MLP neurons of a small language model. Each row is named by its layer, matrix (down: output weights) and neuron, and shows model dimensions 0-191. Each number is 128 + 24 x the weight over its row's rms, rounded and kept within 0 to 255. Numbers have three digits each. A neuron's up and down rows have the sign that makes its largest values positive.
Before each neuron's rows, "fires before" lists the tokens most often just after its 100 highest values on Wikipedia text that the model never trained on.

fires before: " ", ","
L4.down55:160108067172073156118151144121105173116134127143110102136146130105137123153136113132104134138116129094112150117124095103144137116132152085152123169122159124148093143108140124134120126120161172135142109125140149180098113143108132143132117153137179119108154149111127129158110121152138107102143183123109096116154132174129176107135114115131144143146162134066148130138127125101151117167099116120127154109122106125135149126062104115101096140145168102083155111157121136124120139134203107072147108107127132133152135105124153122145169125109114136106136110122081169098090110111134112082

fires before: "e", "ember", "u", " ", "r", "i"
L3.down282:138128123143103123130147146181106148114142121145106087151090128072125135131134118130120105131130135118114115133149114130179147154132130121146109106114150148122089125134128066140109110135127120172135137095171090178118092162156187126115114120158127163105143125103148150114122126135107129176131164093154140124180120128162126134130138135156117122124112120121172117131113113110132120156107114168132156125151153133149123090109162131101065114148126097090118094151143138175142103105137150078093125103104143146112123140116078139172093085169146138106160169121127153134138152085111109080

fires before: "y", "s", "se", "ical", " of"
L3.down119:134146094091159127112117159115142153133144113161151087138122121128174122094099121160111129141158084115115152128129142144149142105113150130115148131173165111104117138128106104113133102136145144091078151108157172134130136138069097105178162135166132129159118164140147089167145119152118139105122110082089137148130102110136119139141118117154162112128108128068154123126119138146104115119079149163149097055115126113146145133186166133104124114120103144131098098126120075123109124140099122130134096124143120155147126147169142135132158108109173145141090114126115134158172138136107078141

fires before: "ic", "in", "er", "ers", "i", "b"
L3.down683:121135156085123135098124133117075159132103131136141063129130099108129108133156107114093174133140131118144092168127113157080111100154108084123111109122197101122123131136137122088160139126122169072184122126136135134145106164122137134177138096082121140127179132130119116152120105118109174098118149128110163133124145172138143160113114111135161126113120108153126152088139136126106127153144132144135131163136137150110135111117053145153127157092146136109159111122163134138133129107129107123129154119135173173112093175149133127124125166168115107112135063138147117112122126124101109133

fires before: "s", " of", " l", ",", ".", " a"
L4.down637:158132056087146134160142125089136131165066112149155135128124128143111093098127127117134124137150095102105138142098127166136104124154105109145118138132097142119136138136098177116129107114133120121126115138117113090118107114128107159115120154086178139115160151160146146132114098111173110148140124136144078128174170125133178137123146128139124126112105139153152099151117146092095132120112107129092081133102182163112116134111106125112139205132139157157108140089146154132096120151118133134157137099141100113160145115123152124151127132130162164118119177114129122066125120067151132153

fires before: "t", "j", "m", "s", "f", "st"
L3.down236:119141191114154162103140100126135114106136071107138104098135130100147142142125109119109141150121138118100160070097087172108140099126145118183131145150121126159130159146131143136127155156106083120178107124110154142126129109121123121167084118136098131127122113111123138142152169128158154121127094110128133148143150119143086118131104105111118134155104171148144141164076126155120154144164098111090156134139078101131120147085149148146138105139106124143118109129102167126134140153120169115153151161103148153160141142132094113163101115075146114120114100127160129095077130109121075171

fires before: "s", ".", " of", "an"
L4.down445:147153145084143107159093112117135103113129144148140127128113114105118142133144148115125066100145125168099173136133126106101128145074156093158123126151159136162124114115108175105106126069146099091137174153132133133109128152100132132148118099138118122121106118119150116135117061096125102110144119136125089157108107134116112148146135129104152154125106115072140134147114128127135118119101131135069122109104146173143136110157131157114136139153098104163105123146191165144122134121144128121168124151177205181155107123138152157144106115157161130135127133115147112081095102106141133149

fires before: "b", "at", "ed", "en", " al"
L4.down643:137146128098108134144074118125145097145128078089116135147131111083120152151140070110117170120129147101129158118115121143132114118092136157130145126139134164144157151114179122152155094111130138131090157173134093187170103118110143072128069116123095135119146126126169121163108107119161114137139112152145147114131103094140103082067119136162137098130104158135160138136125107174125109162118106133111173107154115120158124094113139106114155115142121126182133153126116141180090137151109127090167106172127132098158110128142136116131083142135128154097147136148133126118134124138122130145

fires before: " ", "us", ","
L3.down304:156143128136117134122124181096158145119169144110134073146124117124116175122181082102098129079137094132126147097103107087110149128121115153181130135150161117121107173118146152130134132157121166098153108132129091180113113090132115140155111139101147146131109145154123126145154124166099110163144126125094089161131125141142151134132138091103131143176095126127165126140116109108135108193128117122094091090124182155162076157093145123112120138124095105107131137121133142177119120142157137114157122131144110100115135072121136136135166144100148133082098110108119143114132105118131136106

fires before: "b", "us", "er", "en", ":", "ent"
L3.down621:167083146150109128106141144111123128124121174136089133086116149077104127121125089068148144095130122143138099137139148115123141106153123091161134089148161102186139138109128157109183113121127117091136161118084135128154115115107131174095139101131109133130133147127133131157117128103122151135148135143120176130148132190120099129107145111132109125140171167168132094103126156190181090088161144110104093149123128145138147085159112121113102127161110130097124136099113133122129168074116148160157143112129136127160133115119146111119085119096121122129130161131133092108138138172108119121

fires before: " ", "ust", "r"
L3.down654:137094144136125111181113155108124120103099109098154126129139141109132129100116111172103158164134124172117119130129092096162141112153104143140173103114170109121107138123117139109141112130148155131134125110157154133130130118126147132117140124145148154141123110111131098126114119141128160117159169150146101105178154107176140114145118146142155128103147172098139092115160136144140064133071096145091147147126105111110160141104166109106082101128139092090139043171167150149170147112167106109113134111129129109137118108126125129111116157138161123142127144125100138093066160111127114083

fires before: "e", "ing", "t", "ed", "b", "er"
L4.down64:142142141100107173138114117134142125127109094165087094153106115102101135124127170093127180157145110120110124155118142122113140098125099163133150101089130156121105141145123106098121117122125163118102129143111113146112120111122136135108098145154156111071081128132157174143132169162107159158119153096184116135155094106157100097130123148128111148113110123136113155153107153106129136171151089154110103144143162111080126130163156149145086139161105130162131138052106150163138118121110125144135099150118113111119125110107153154120119130100084121178146146137123108136151178097098156160

fires before: " ", " |"
L3.down461:141099103147121170163159103098115116073145173094118128137146151138112164135146160145106133140116099163123134128104112144128102110150131147125140133096173122168162110107117132164138105149128087112131124152135147171108113104128172112132092148095142107151111118115129105140116140119156118117137144104141119135103082114148167155124131095096141168144135120103112126157151135153151143158162108112092107104115127123131150139135107090091092136146167104057162115149137156139136141085114124110169169107132122116177126114129137134131185127085128138082131142104094152081146097167127102088